{
  "hidden_size": 256,
  "head_dim": 128,
  "max_grad_norm": 2.0,
  "decay_fraction": 0.686
}
MLP neurons of a small language model. Each row is named by its layer, matrix (up: input weights; down: output weights) and neuron, and shows model dimensions 32-127. Each number is 200 + 40 x the weight over its row's rms, rounded and kept within 0 to 999.
After each neuron's rows, "fires in" lists the words (lower case) most often at its 100 highest values on Wikipedia text that the model never trained on.

L13.up256,210,221,156,235,178,180,188,129,237,175,181,208,209,154,228,244,149,174,229,182,216,275,174,147,247,173,223,192,234,213,199,217,175,166,194,248,174,220,153,266,114,225,200,204,181,164,150,200,201,211,226,186,275,192,214,174,233,172,173,181,175,191,111,136,186,184,175,201,175,154,199,268,201,191,229,241,133,276,292,253,207,181,160,218,224,206,105,246,209,250,215,244,201,171,271,220
L13.down256,184,173,185,159,240,212,200,201,110,235,240,202,170,235,179,220,195,193,203,218,170,167,189,192,180,211,196,206,141,208,226,10,163,243,203,185,252,172,206,267,141,180,221,202,221,235,283,216,224,267,248,207,118,273,179,191,187,189,194,138,238,281,194,249,214,259,217,218,245,231,173,156,214,250,240,140,194,200,133,194,171,210,266,156,213,187,255,148,173,118,211,210,172,174,228,164
fires in: "his", "s", "the", "her"

L7.up434,210,203,91,191,194,180,266,235,161,203,169,204,165,234,207,304,244,134,203,234,202,208,219,210,161,237,227,220,193,215,176,214,152,120,213,274,193,151,215,242,135,193,205,125,269,275,162,218,218,176,295,214,260,224,219,171,168,177,251,196,239,206,169,202,267,217,225,205,219,274,159,161,188,138,160,126,200,241,201,145,189,137,250,204,289,250,139,259,191,202,210,196,267,250,121,271
L7.down434,196,232,134,204,226,249,204,225,149,236,163,261,222,211,117,232,233,183,221,214,242,286,206,151,236,211,192,250,168,189,235,171,143,210,225,158,170,198,260,179,180,253,182,205,133,309,232,223,234,188,200,194,282,187,242,208,239,213,231,157,239,192,238,215,122,186,166,224,249,190,202,196,179,230,226,102,343,196,222,218,197,178,239,240,228,263,129,211,202,199,245,189,188,236,179,206
fires in: "with", "for"

L8.up159,207,202,204,176,182,243,146,255,224,218,267,188,221,198,259,215,215,225,192,212,176,255,196,234,208,251,155,213,183,294,124,217,209,260,108,181,231,190,261,193,216,204,93,186,246,140,259,175,196,254,216,190,230,215,135,247,224,244,255,177,266,275,242,133,224,179,129,185,232,272,151,252,221,206,258,223,213,173,187,185,181,171,233,182,244,239,240,172,242,217,203,177,147,132,196,187
L8.down159,256,229,209,248,269,223,166,305,169,241,238,198,190,179,203,166,273,263,171,181,168,176,231,191,219,266,263,169,231,209,188,184,185,129,236,180,209,217,237,228,259,160,195,123,171,219,203,223,202,219,211,258,163,166,206,125,204,239,188,208,226,166,244,260,150,197,192,207,218,134,210,234,230,126,224,208,236,145,205,151,228,203,213,195,243,198,161,198,155,183,187,104,189,181,208,199
fires in: "in", "infantry", "industry", "at"

L8.up739,157,233,172,271,203,135,269,246,257,215,225,201,132,217,156,190,154,171,192,219,219,207,190,163,244,218,183,220,161,199,162,211,184,234,161,227,178,269,201,127,196,230,180,198,198,62,140,179,242,107,190,160,191,239,194,185,279,175,212,143,191,223,218,166,225,192,279,190,301,245,231,194,155,265,250,182,217,181,178,139,123,149,198,198,228,183,197,189,230,168,177,203,219,210,208,206
L8.down739,174,247,259,170,286,227,271,173,250,161,189,216,206,254,204,157,173,237,190,181,161,160,178,222,229,129,237,226,198,246,163,159,227,204,261,151,199,226,263,257,201,164,197,199,91,218,238,212,161,215,173,149,177,232,287,179,252,92,172,214,237,257,208,202,183,166,237,202,204,280,161,228,178,127,208,207,254,188,169,188,196,340,220,171,167,122,183,137,250,147,282,226,166,242,172,225
fires in: "he", "she"

L8.up893,154,225,176,161,185,131,191,233,177,214,164,155,202,142,208,230,192,215,152,289,213,198,173,173,248,254,175,233,156,173,178,240,226,184,254,156,126,266,234,265,152,196,141,198,232,241,129,280,187,285,234,228,149,177,206,136,167,250,243,211,193,210,221,181,164,177,179,123,256,199,158,162,161,198,229,234,293,185,191,129,203,141,218,228,169,242,213,159,254,230,280,180,161,170,210,185
L8.down893,206,281,255,149,241,164,224,215,223,194,150,189,206,195,162,284,246,167,165,130,203,271,189,209,186,214,178,242,138,193,232,111,174,202,278,128,232,144,167,209,215,178,137,244,196,168,199,137,166,175,104,204,170,197,254,193,265,227,201,166,215,222,199,191,204,258,216,236,184,211,175,222,231,157,196,150,234,180,182,275,162,173,224,197,237,175,155,120,204,151,192,181,148,154,191,130
fires in: "battalion", "regiment", "division", "ft", "brigade", "bridge"

L5.up560,256,220,175,261,195,235,170,231,204,236,265,189,205,154,226,189,221,271,131,223,226,276,229,182,143,221,176,210,259,246,202,219,104,265,93,196,156,243,199,189,159,225,163,204,183,208,116,191,213,136,195,230,271,121,162,235,200,226,143,180,205,240,150,212,212,163,222,245,179,222,201,155,225,190,188,238,237,199,204,149,192,231,133,234,190,255,208,188,145,163,230,144,196,266,132,257
L5.down560,171,205,207,220,176,189,220,201,212,247,269,239,207,248,132,200,232,193,189,179,222,199,216,146,147,220,174,187,224,244,200,196,176,238,173,167,219,155,187,233,240,177,141,212,137,166,158,278,217,188,137,171,260,121,217,194,125,271,203,63,159,178,160,251,213,174,188,255,112,233,248,131,173,211,231,297,259,126,233,240,228,208,227,155,265,164,201,290,162,273,314,200,185,186,258,148
fires in: "such", "well", "both", "as", "approximately", "either"

L4.up185,296,231,147,196,232,133,173,207,247,146,197,139,159,140,230,179,158,206,163,267,217,198,160,244,286,283,178,226,198,181,185,212,262,118,236,199,164,220,174,252,178,199,188,181,228,278,168,222,166,207,237,145,208,180,268,174,212,175,202,181,271,154,244,177,250,182,210,163,258,147,186,206,228,216,230,181,216,251,191,175,232,126,184,238,150,189,185,161,188,201,190,170,240,169,153,232
L4.down185,210,236,245,266,216,204,164,229,176,157,181,136,210,245,143,165,220,230,171,157,164,188,220,199,171,255,178,172,185,189,291,97,219,181,234,158,216,184,133,181,183,226,194,208,215,189,196,206,195,189,164,180,168,186,154,136,228,300,250,158,188,214,204,127,236,150,179,181,177,175,238,145,189,212,247,152,133,159,185,241,225,146,220,275,211,204,194,147,286,169,166,246,181,207,207,164
fires in: "squadron", "library", "regiment", "house", "church", "battalion"

L4.up490,213,221,141,238,126,164,238,191,197,180,258,244,212,167,212,228,201,131,187,196,203,210,196,144,172,156,149,205,170,179,150,231,198,293,177,234,122,215,273,294,202,194,215,136,200,229,184,115,264,150,234,256,268,251,217,176,320,185,229,212,231,224,186,185,143,189,201,269,208,212,209,203,180,191,237,239,214,255,258,223,224,272,204,252,184,174,202,186,229,154,254,129,309,272,148,310
L4.down490,227,214,175,280,168,258,227,162,189,193,215,163,216,174,137,177,263,191,254,175,197,190,195,195,144,171,171,207,191,176,123,179,133,144,183,187,191,252,235,244,227,225,219,194,203,173,187,181,143,139,215,181,213,191,243,176,315,243,271,150,243,233,236,200,253,242,190,197,195,215,265,125,249,161,231,192,187,302,228,174,251,218,214,254,144,229,237,237,166,198,208,162,280,221,142,183
fires in: "of", "four", "himself", "three", "six", "fifth"

L4.up454,171,233,135,221,174,172,167,201,195,179,191,283,162,136,155,179,237,227,212,235,225,239,193,185,217,167,183,250,220,256,191,228,206,280,151,278,187,199,178,210,122,250,206,186,161,224,209,215,223,245,151,200,219,130,173,147,219,165,257,162,250,180,181,231,219,177,242,258,202,192,260,155,187,155,291,128,246,268,193,170,215,221,167,255,180,249,145,125,272,244,203,198,216,213,126,155
L4.down454,180,173,146,273,174,174,219,174,168,180,193,176,233,221,209,204,225,150,210,220,135,286,262,116,167,185,121,133,213,144,137,165,149,165,210,248,271,112,206,215,96,239,298,184,159,197,271,202,210,193,176,252,177,188,198,211,261,198,257,144,206,251,155,178,218,181,196,176,253,221,234,141,216,133,180,196,162,236,180,160,136,228,231,179,207,235,207,185,191,180,227,155,216,218,253,155
fires in: "various", "all", "most", "of", "some", "several"

L10.up397,232,239,138,196,225,177,140,170,208,173,167,177,185,150,181,261,84,186,242,194,232,231,220,123,245,162,173,227,279,196,202,222,170,194,147,230,238,202,221,212,127,215,189,171,273,112,246,251,165,181,195,138,275,203,136,188,226,232,167,194,171,245,193,175,252,185,143,257,223,236,192,224,203,218,219,158,193,303,124,211,220,233,183,285,219,147,264,187,121,283,218,251,170,222,248,205
L10.down397,168,223,153,200,177,180,178,230,240,232,197,206,235,167,212,143,247,214,244,206,183,190,153,231,142,273,163,244,221,242,208,0,202,244,180,222,179,179,196,169,237,179,181,227,130,166,184,154,249,204,169,191,164,245,225,110,196,235,198,142,177,172,161,185,178,163,255,177,206,248,217,160,174,208,163,244,201,203,229,186,194,266,202,235,183,231,180,194,209,171,211,174,219,194,183,143
fires in: "in", "of", "over", "during", "on"

L7.up827,262,223,215,242,179,211,167,174,258,237,292,221,263,120,185,201,222,209,192,201,258,269,215,195,165,192,92,248,270,251,138,214,197,199,230,188,185,193,244,211,142,262,230,153,245,196,209,208,215,135,250,199,239,192,229,207,171,200,193,211,252,213,193,206,232,164,234,272,186,221,201,239,194,177,273,207,214,257,251,189,235,299,140,175,197,263,166,200,158,211,169,232,284,189,118,227
L7.down827,191,230,221,254,151,272,206,175,188,212,173,249,189,158,205,195,217,152,234,132,225,274,190,179,190,251,164,214,249,236,204,282,203,165,181,198,172,110,229,186,135,153,234,177,128,178,205,191,200,106,211,197,252,214,238,173,237,212,163,101,221,254,120,210,208,248,280,180,168,197,156,229,183,223,248,239,225,196,183,200,225,243,250,204,231,176,241,264,191,256,229,169,243,194,227,187
fires in: "known", "well", "such", "notable", "to", "of"

L7.up312,195,232,157,218,135,196,204,186,273,200,202,201,207,223,201,214,164,128,179,213,182,202,283,222,155,197,162,197,157,209,166,222,188,154,183,210,98,212,232,226,200,230,278,145,189,187,204,219,258,173,225,212,231,245,193,201,226,184,260,153,278,252,220,160,212,203,219,225,225,237,239,149,147,152,267,134,125,215,178,147,261,284,196,213,156,159,167,169,177,165,218,164,276,197,179,160
L7.down312,204,226,255,220,120,187,216,103,190,158,153,165,202,179,133,196,235,154,182,183,252,266,214,221,236,278,144,233,224,216,140,259,172,162,188,232,175,155,244,197,201,181,238,188,179,152,265,224,155,219,147,237,144,206,157,211,238,180,238,169,224,292,226,225,172,167,201,187,222,283,201,187,167,184,284,224,181,189,209,174,163,200,217,251,238,122,210,120,246,194,244,166,164,226,223,197
fires in: "four", "both", "several", "various", "three", "two"

L6.up765,181,229,200,213,258,158,249,129,231,207,199,180,195,140,211,289,142,224,188,145,244,185,179,186,193,203,216,246,233,207,218,223,181,214,150,211,207,187,217,215,277,218,130,160,278,200,135,196,239,226,197,163,234,240,170,194,208,165,139,179,210,250,214,191,162,166,218,201,223,200,219,182,184,241,172,166,157,275,230,158,147,120,178,137,240,215,203,168,78,181,187,178,160,227,179,204
L6.down765,239,204,219,322,250,222,245,174,136,209,199,137,237,188,190,211,170,202,244,251,213,187,189,231,132,240,264,213,188,202,243,200,254,178,163,164,237,236,240,235,263,178,204,240,261,193,233,210,197,231,164,149,222,109,175,136,218,141,229,190,144,257,234,220,251,189,167,122,161,177,236,167,166,137,172,126,183,184,207,190,134,167,193,161,251,201,162,148,137,164,227,264,140,264,259,248
fires in: "to", "help", "helped"

L5.up205,243,278,222,211,169,218,173,233,201,181,212,161,218,155,206,189,209,130,204,302,227,183,230,185,160,142,205,184,185,272,197,230,156,168,173,230,200,245,225,254,179,302,176,169,193,270,191,171,274,230,216,199,117,197,202,242,155,169,195,240,192,231,183,185,120,188,249,208,218,191,210,138,191,138,164,134,222,266,244,193,224,182,188,196,202,254,221,179,152,235,248,214,173,185,223,160
L5.down205,202,243,219,130,245,165,220,226,176,223,162,174,196,244,195,241,178,214,258,174,256,172,204,222,120,229,165,134,206,163,196,205,150,200,161,245,243,205,216,204,193,183,142,155,123,237,248,261,242,146,217,227,237,239,279,191,199,161,234,201,247,174,219,123,144,172,166,123,206,169,283,183,189,109,226,254,223,318,185,229,221,181,236,181,241,192,199,180,218,245,265,113,232,203,227,268
fires in: "but", "to", "although", "while", "despite"

L10.up597,203,225,108,208,224,193,188,180,198,197,217,153,219,172,167,243,175,226,181,261,217,193,218,157,232,179,194,220,234,169,210,236,131,245,280,202,170,213,199,123,124,187,174,161,261,121,191,207,220,215,125,203,216,193,210,185,162,226,251,180,276,229,191,210,292,245,170,204,241,217,201,184,193,235,205,193,232,174,157,187,240,224,188,180,118,157,192,201,204,205,169,245,210,131,155,245
L10.down597,221,176,142,272,231,146,187,173,222,222,230,150,219,186,177,208,269,203,252,185,186,242,256,216,161,180,146,207,233,171,276,231,113,167,283,228,164,184,164,227,167,205,233,155,192,217,221,201,253,179,115,204,242,222,206,154,203,280,151,224,211,231,125,239,140,255,273,192,168,221,185,184,215,209,213,196,228,222,181,283,185,239,209,227,201,252,224,149,175,218,237,213,158,250,200,248
fires in: "of", "in", "on", "he", "october", "december"

L4.up480,206,254,187,198,250,200,225,178,244,219,139,157,152,112,206,279,177,199,136,299,174,196,273,165,258,193,193,210,224,215,143,224,232,186,151,236,180,244,176,237,142,181,131,181,241,188,173,200,241,198,224,284,261,167,220,171,211,196,214,185,140,172,209,172,172,225,241,217,231,187,168,156,144,152,169,216,181,297,245,247,199,197,169,183,221,198,202,157,174,183,145,197,263,226,165,271
L4.down480,153,195,186,291,264,171,217,145,149,191,160,188,224,148,288,232,206,192,159,259,159,155,212,176,221,230,183,147,152,182,142,157,230,224,220,204,217,180,188,273,178,199,209,153,242,219,93,255,183,176,178,230,209,178,231,211,173,220,271,182,209,240,208,167,238,149,227,206,107,185,230,232,238,221,238,192,238,191,260,174,110,236,141,252,150,166,184,146,255,185,191,199,226,161,240,206
fires in: "and", "or"

L4.up639,235,223,185,194,235,200,237,166,230,116,210,144,198,196,173,235,232,147,181,108,254,285,171,132,216,175,187,230,196,221,171,225,166,208,165,185,197,221,249,262,200,244,165,222,191,172,198,193,171,244,209,241,259,211,264,154,218,238,228,223,184,212,154,176,222,213,270,199,204,191,213,218,199,144,267,208,219,175,254,180,165,291,211,173,221,216,143,196,132,251,191,114,276,224,191,199
L4.down639,158,161,182,274,193,186,217,211,160,179,217,217,162,196,186,173,139,256,193,179,201,230,220,209,232,184,147,233,200,189,111,216,145,185,198,174,198,168,188,234,249,249,260,240,233,158,170,167,134,200,172,281,146,254,196,267,245,198,201,192,220,139,278,183,219,217,214,165,145,183,162,163,208,162,213,229,144,215,153,109,206,188,173,210,122,179,212,161,204,257,158,178,216,157,120,195
fires in: "first", "most", "all", "more", "only"

L8.up1,212,236,152,205,145,256,241,277,161,239,266,190,237,200,230,232,152,209,193,219,196,199,199,215,218,230,184,232,148,250,270,201,189,147,204,173,220,211,222,201,152,213,218,177,226,238,243,190,258,265,128,224,257,229,167,119,239,275,221,163,248,207,185,201,226,192,208,177,211,285,163,217,189,158,148,140,211,183,144,163,249,152,149,248,178,167,187,234,198,222,119,215,238,269,217,298
L8.down1,173,152,209,108,179,213,225,265,209,242,184,203,195,268,159,191,187,179,152,155,211,214,199,234,220,224,196,235,140,187,224,188,183,221,261,131,187,148,257,137,211,168,260,147,100,265,256,166,197,190,190,204,222,216,157,155,208,217,181,204,201,248,183,181,192,119,233,227,201,253,202,237,223,164,173,144,239,182,244,178,216,166,179,158,228,193,177,160,195,163,213,180,183,266,309,309
fires in: "for", "resources", "force", "forces"

L4.up464,219,188,170,237,134,89,268,149,220,156,289,206,183,215,228,235,225,140,170,188,222,288,184,196,217,195,167,124,269,225,171,205,184,155,208,212,186,218,151,198,120,177,275,235,230,149,201,208,165,195,209,235,254,208,245,212,219,219,197,194,197,221,125,225,196,190,194,168,209,224,161,122,156,124,220,166,135,262,223,239,239,225,223,251,211,253,163,242,193,214,201,143,264,148,174,189
L4.down464,204,167,216,258,161,180,283,155,197,213,159,241,234,183,247,195,247,122,224,171,222,236,211,193,261,185,205,123,135,113,242,0,229,180,202,149,220,151,170,203,189,153,185,179,218,180,227,249,150,178,190,158,215,231,230,166,229,165,175,247,163,173,183,226,256,156,176,196,101,179,213,177,169,227,228,212,252,234,253,192,153,234,267,145,232,199,188,264,172,227,228,298,184,190,271,222
fires in: "the", "his", "large", "s", "its", "this"

L10.up736,275,290,143,234,164,206,195,217,257,158,247,154,203,202,280,282,236,160,134,225,177,230,216,242,157,90,229,207,245,199,157,210,173,146,148,206,220,186,211,241,200,227,213,187,242,170,164,182,235,150,156,268,204,171,201,166,181,218,226,139,189,154,250,242,227,308,203,255,181,250,228,118,168,191,129,100,225,256,206,192,152,191,180,260,155,166,78,215,99,204,189,160,188,203,236,211
L10.down736,236,209,184,284,219,201,219,183,166,200,203,170,173,212,214,182,244,174,205,225,240,226,191,199,177,213,174,205,222,220,261,0,162,186,201,260,196,174,239,206,219,174,234,226,200,239,162,204,221,232,218,179,168,207,243,148,215,161,158,197,206,209,214,110,172,225,196,217,222,179,178,299,114,159,243,140,192,177,270,216,171,213,189,239,156,247,169,211,117,172,215,230,209,207,204,186
fires in: "and", "to"

L4.up831,243,178,155,279,142,222,263,242,208,153,173,133,183,119,218,179,207,179,158,244,192,229,228,147,189,204,178,205,161,203,200,231,273,198,212,219,122,207,226,247,214,230,166,223,268,190,190,223,220,173,325,253,198,181,198,166,259,145,209,225,214,252,162,145,204,156,252,221,167,244,210,228,222,253,196,195,261,236,245,229,207,254,202,243,208,154,194,174,204,199,229,169,227,209,173,180
L4.down831,224,203,160,206,193,256,297,156,198,141,104,227,244,162,164,155,268,172,183,194,207,205,203,157,211,191,157,201,238,253,245,197,237,182,191,192,217,123,220,234,223,186,218,231,153,165,176,110,220,207,237,143,184,182,167,142,257,196,173,159,219,109,224,208,319,261,230,194,206,219,231,196,203,222,259,95,227,303,263,209,233,201,247,159,204,186,227,226,171,188,263,141,196,173,265,212
fires in: "three", "two", "four", "one", "following", "seven"

L5.up146,238,240,206,184,259,257,177,204,173,209,196,198,154,153,193,249,250,239,183,228,256,260,199,201,119,190,291,229,218,204,183,223,145,270,190,184,208,245,101,175,172,236,206,148,236,146,201,197,224,176,190,200,205,288,190,216,146,229,241,141,277,210,196,169,201,157,299,206,227,254,218,206,234,169,160,228,155,256,158,167,240,251,193,240,128,241,160,123,241,269,160,224,154,163,225,196
L5.down146,257,221,161,278,248,127,223,196,94,209,158,205,120,153,117,247,209,173,154,212,187,171,120,201,211,216,244,166,238,200,118,261,152,218,122,209,172,205,178,171,246,177,170,219,258,189,265,160,213,234,267,169,218,129,152,187,201,221,237,184,172,241,210,187,282,181,249,171,185,244,149,219,197,151,166,182,170,246,241,156,211,297,201,198,180,236,260,204,181,205,232,241,131,182,200,185
fires in: "at", "high", "above", "attendance", "over"

L8.up683,209,231,175,306,179,228,198,180,244,167,297,240,205,162,200,235,209,147,219,243,199,188,250,197,165,220,207,165,199,186,247,230,311,178,144,220,229,193,158,242,228,144,117,203,150,222,169,193,212,268,245,201,188,290,250,209,229,219,169,201,273,226,160,217,326,203,201,205,192,238,181,107,232,148,254,195,195,226,163,208,97,236,138,224,225,256,177,109,195,225,187,175,200,183,171,241
L8.down683,108,173,194,185,173,146,188,209,261,172,273,203,151,211,206,173,182,205,187,236,155,194,236,163,195,240,164,257,181,243,254,275,263,258,239,190,147,191,192,152,236,149,186,198,154,132,133,194,229,136,218,247,184,169,206,135,277,155,168,216,171,204,181,163,222,219,176,198,196,191,231,213,149,178,232,222,170,151,282,180,143,254,186,181,183,158,199,230,232,233,256,228,187,228,204,172
fires in: "was", "made", "being", "began", "obtained"

L6.up889,283,264,169,167,187,218,193,238,200,191,252,174,163,226,170,181,231,188,193,269,241,194,254,174,185,136,172,219,126,208,193,224,218,218,159,177,208,126,251,196,158,241,138,157,199,227,218,169,266,256,140,242,241,181,139,181,210,174,181,208,273,239,190,206,199,222,236,250,206,164,226,241,253,171,201,207,201,234,163,242,182,125,206,198,251,182,195,130,178,214,175,184,229,213,212,195
L6.down889,227,195,252,102,129,142,210,208,243,146,184,242,261,288,103,177,265,219,270,131,241,191,234,200,237,145,216,227,274,232,250,201,283,203,227,192,177,213,212,218,159,220,144,207,154,229,197,195,272,236,124,198,201,169,218,248,160,218,153,240,109,124,162,212,175,200,208,181,243,178,195,152,237,187,176,189,223,207,222,285,218,212,232,195,231,154,195,251,199,168,209,221,184,173,206,180
fires in: "for", "of", "isbn", "conspiracy"

L12.up429,198,191,149,201,236,214,200,252,241,133,223,216,234,102,207,177,188,80,114,266,244,249,238,138,218,154,241,179,262,219,179,204,151,125,218,223,148,199,121,226,220,294,140,204,197,200,233,270,217,254,177,169,232,194,199,136,231,117,196,215,250,210,178,231,203,218,241,161,141,274,208,193,161,175,109,196,246,190,193,140,133,151,165,147,206,157,185,161,181,224,177,211,203,263,242,188
L12.down429,162,219,219,239,281,207,191,218,138,190,203,232,138,102,238,179,206,200,210,201,217,172,213,261,211,183,165,206,154,126,172,176,190,293,208,255,244,203,268,190,170,175,181,178,197,210,175,165,226,238,151,181,218,197,240,229,234,171,169,261,146,143,120,199,237,215,222,190,194,113,264,226,182,261,239,200,196,203,215,180,153,160,122,221,238,237,223,268,218,170,202,216,159,239,221,234
fires in: "to", "soon", "then", "later", "after"

L7.up574,263,226,152,209,170,265,205,277,185,231,227,172,229,251,190,241,217,184,167,193,197,232,227,178,157,137,214,249,270,243,193,219,141,247,202,203,161,202,218,262,225,184,195,188,155,178,155,238,134,231,146,148,262,263,120,122,215,178,153,251,190,281,182,182,244,187,134,288,184,202,186,219,214,192,180,182,186,186,246,118,210,134,191,144,149,184,188,183,173,200,110,192,232,195,225,157
L7.down574,92,162,148,154,150,206,190,279,292,166,209,237,171,244,216,202,184,229,187,198,204,153,182,217,203,169,215,277,179,235,286,291,237,200,218,211,176,229,177,158,173,218,189,241,186,184,197,264,138,226,189,150,192,251,214,174,184,165,127,200,193,212,154,264,184,219,207,193,263,216,196,191,266,197,163,226,233,163,186,272,177,179,232,227,230,128,172,293,127,211,240,146,178,133,235,210
fires in: "of", "for", "isbn", "connecticut", "output"

L5.up227,204,213,168,219,251,143,188,178,184,237,136,296,167,168,237,222,219,232,218,179,193,264,233,138,169,180,188,282,216,200,186,233,179,230,168,214,264,204,208,192,72,155,171,179,236,180,239,184,192,163,214,186,325,221,171,220,202,247,247,176,235,175,178,199,191,195,257,224,163,202,174,246,199,181,220,222,288,202,189,152,225,221,199,274,232,243,184,134,210,239,205,245,228,224,162,252
L5.down227,215,248,272,212,178,140,224,111,156,190,124,234,197,234,257,160,186,217,233,163,209,225,185,215,155,152,198,206,225,117,184,208,99,117,142,201,150,176,224,193,173,252,184,181,232,226,163,273,184,234,207,219,203,238,247,195,180,233,250,198,271,134,160,184,215,133,200,151,192,206,202,150,190,202,293,201,205,143,112,167,206,228,203,191,179,199,203,182,268,214,244,219,219,213,190,204
fires in: "some", "each", "every", "all", "approximately", "over"

L10.up61,218,271,143,275,259,192,211,199,241,184,202,183,235,221,280,227,186,257,149,245,151,235,239,153,267,234,181,176,240,194,177,202,181,116,192,245,210,190,250,129,135,169,269,209,145,141,206,200,293,190,199,137,205,179,227,143,170,234,249,220,211,206,134,214,205,217,209,148,248,183,200,203,199,199,269,169,212,288,193,231,108,173,182,218,219,257,183,189,232,171,234,85,203,197,194,237
L10.down61,233,180,201,194,170,192,201,177,193,174,209,235,169,188,206,204,200,187,169,264,237,291,203,243,209,197,259,252,224,205,139,30,208,253,183,148,174,199,219,220,197,233,176,167,176,178,189,178,155,207,206,105,141,225,215,253,212,171,138,151,163,183,219,197,102,241,203,157,126,191,150,272,220,232,242,175,185,223,265,142,221,222,184,212,180,196,181,156,170,170,190,251,185,204,173,236
fires in: "has", "have", "had", "also", "were", "it"

L13.up377,223,194,150,105,283,151,166,175,196,263,179,166,201,170,243,225,198,178,160,232,188,161,268,130,157,265,245,197,203,240,147,206,161,203,189,231,169,249,251,204,200,179,164,197,154,162,143,214,215,204,197,197,174,221,232,196,188,218,221,196,263,234,209,209,174,217,208,261,237,282,169,239,178,249,284,171,232,199,231,192,118,162,211,191,253,195,207,158,211,253,229,225,230,183,263,189
L13.down377,215,158,203,258,243,279,202,181,231,186,184,219,180,210,208,245,128,155,144,149,234,235,184,198,251,181,243,220,226,262,201,90,242,200,160,185,213,173,184,184,197,219,220,220,184,224,245,279,179,163,166,139,185,231,196,204,208,128,279,237,197,191,176,176,159,188,256,179,158,322,170,234,206,209,175,223,246,221,138,227,150,214,245,115,160,236,152,183,263,147,156,251,217,172,139,190
fires in: "was", "born", "who", "it", "has", "which"

L4.up369,222,226,173,263,173,231,197,204,206,199,170,214,165,210,263,227,236,205,139,260,261,135,171,206,138,197,250,247,185,195,199,228,92,190,169,227,109,216,191,223,147,238,249,251,244,223,226,229,301,120,174,134,254,165,248,191,160,146,156,288,199,257,193,187,220,143,221,176,213,177,168,152,200,147,174,208,202,211,191,195,227,203,160,260,208,297,192,168,103,218,114,119,190,157,234,184
L4.down369,262,167,266,192,159,265,234,217,101,186,165,132,174,229,168,183,287,249,180,179,159,150,141,172,156,208,188,235,185,254,214,201,226,189,255,196,173,186,171,223,166,144,186,234,252,336,207,195,163,168,161,196,236,138,114,259,216,167,232,181,164,223,178,139,229,177,201,201,182,215,236,203,263,227,225,208,187,192,225,166,194,232,181,179,159,226,227,163,217,169,146,115,197,197,248,205
fires in: "where", "thomas", "although", "while", "thompson"

L7.up357,248,167,126,141,217,158,191,224,213,154,250,161,206,182,188,257,179,169,224,198,238,198,166,245,189,157,192,226,214,237,175,225,178,268,180,188,218,247,191,212,251,172,159,159,269,122,221,232,158,230,185,169,218,191,86,172,207,260,179,236,202,258,214,192,204,153,199,217,281,215,220,231,188,188,186,224,236,216,169,204,159,252,169,164,264,177,190,249,179,253,255,201,242,202,278,228
L7.down357,262,202,151,233,186,181,166,165,205,209,162,128,151,170,172,221,192,195,155,227,188,129,165,186,155,194,190,263,218,136,190,165,155,210,154,175,175,225,197,264,207,183,110,164,313,209,192,194,235,225,247,231,186,164,264,160,167,229,201,225,213,210,201,204,209,176,225,152,214,222,260,220,212,211,152,245,190,152,164,195,150,109,212,221,232,222,187,165,218,246,176,200,201,175,187,107
fires in: "at", "attended"

L13.up307,232,286,196,199,177,170,250,204,225,182,208,216,174,260,252,236,186,204,202,236,250,227,190,168,213,162,174,276,206,193,221,196,160,216,176,215,187,219,191,239,171,200,253,170,239,133,217,196,249,265,124,165,244,171,214,171,216,226,66,188,257,157,137,182,210,290,264,266,228,237,191,250,188,249,208,201,225,220,133,232,275,224,211,271,280,143,188,212,216,205,179,205,175,225,163,164
L13.down307,202,250,284,255,219,229,228,240,168,164,171,160,225,193,204,279,211,157,161,195,208,188,159,194,171,222,251,222,199,194,214,59,191,201,187,240,252,232,200,199,210,163,188,161,156,283,224,179,150,168,231,254,255,198,189,158,209,196,192,180,197,206,207,283,252,178,216,206,111,199,226,286,202,208,257,240,272,185,173,186,210,187,198,156,151,171,183,196,204,263,179,163,153,237,165,194
fires in: "is", "was", "has", "been"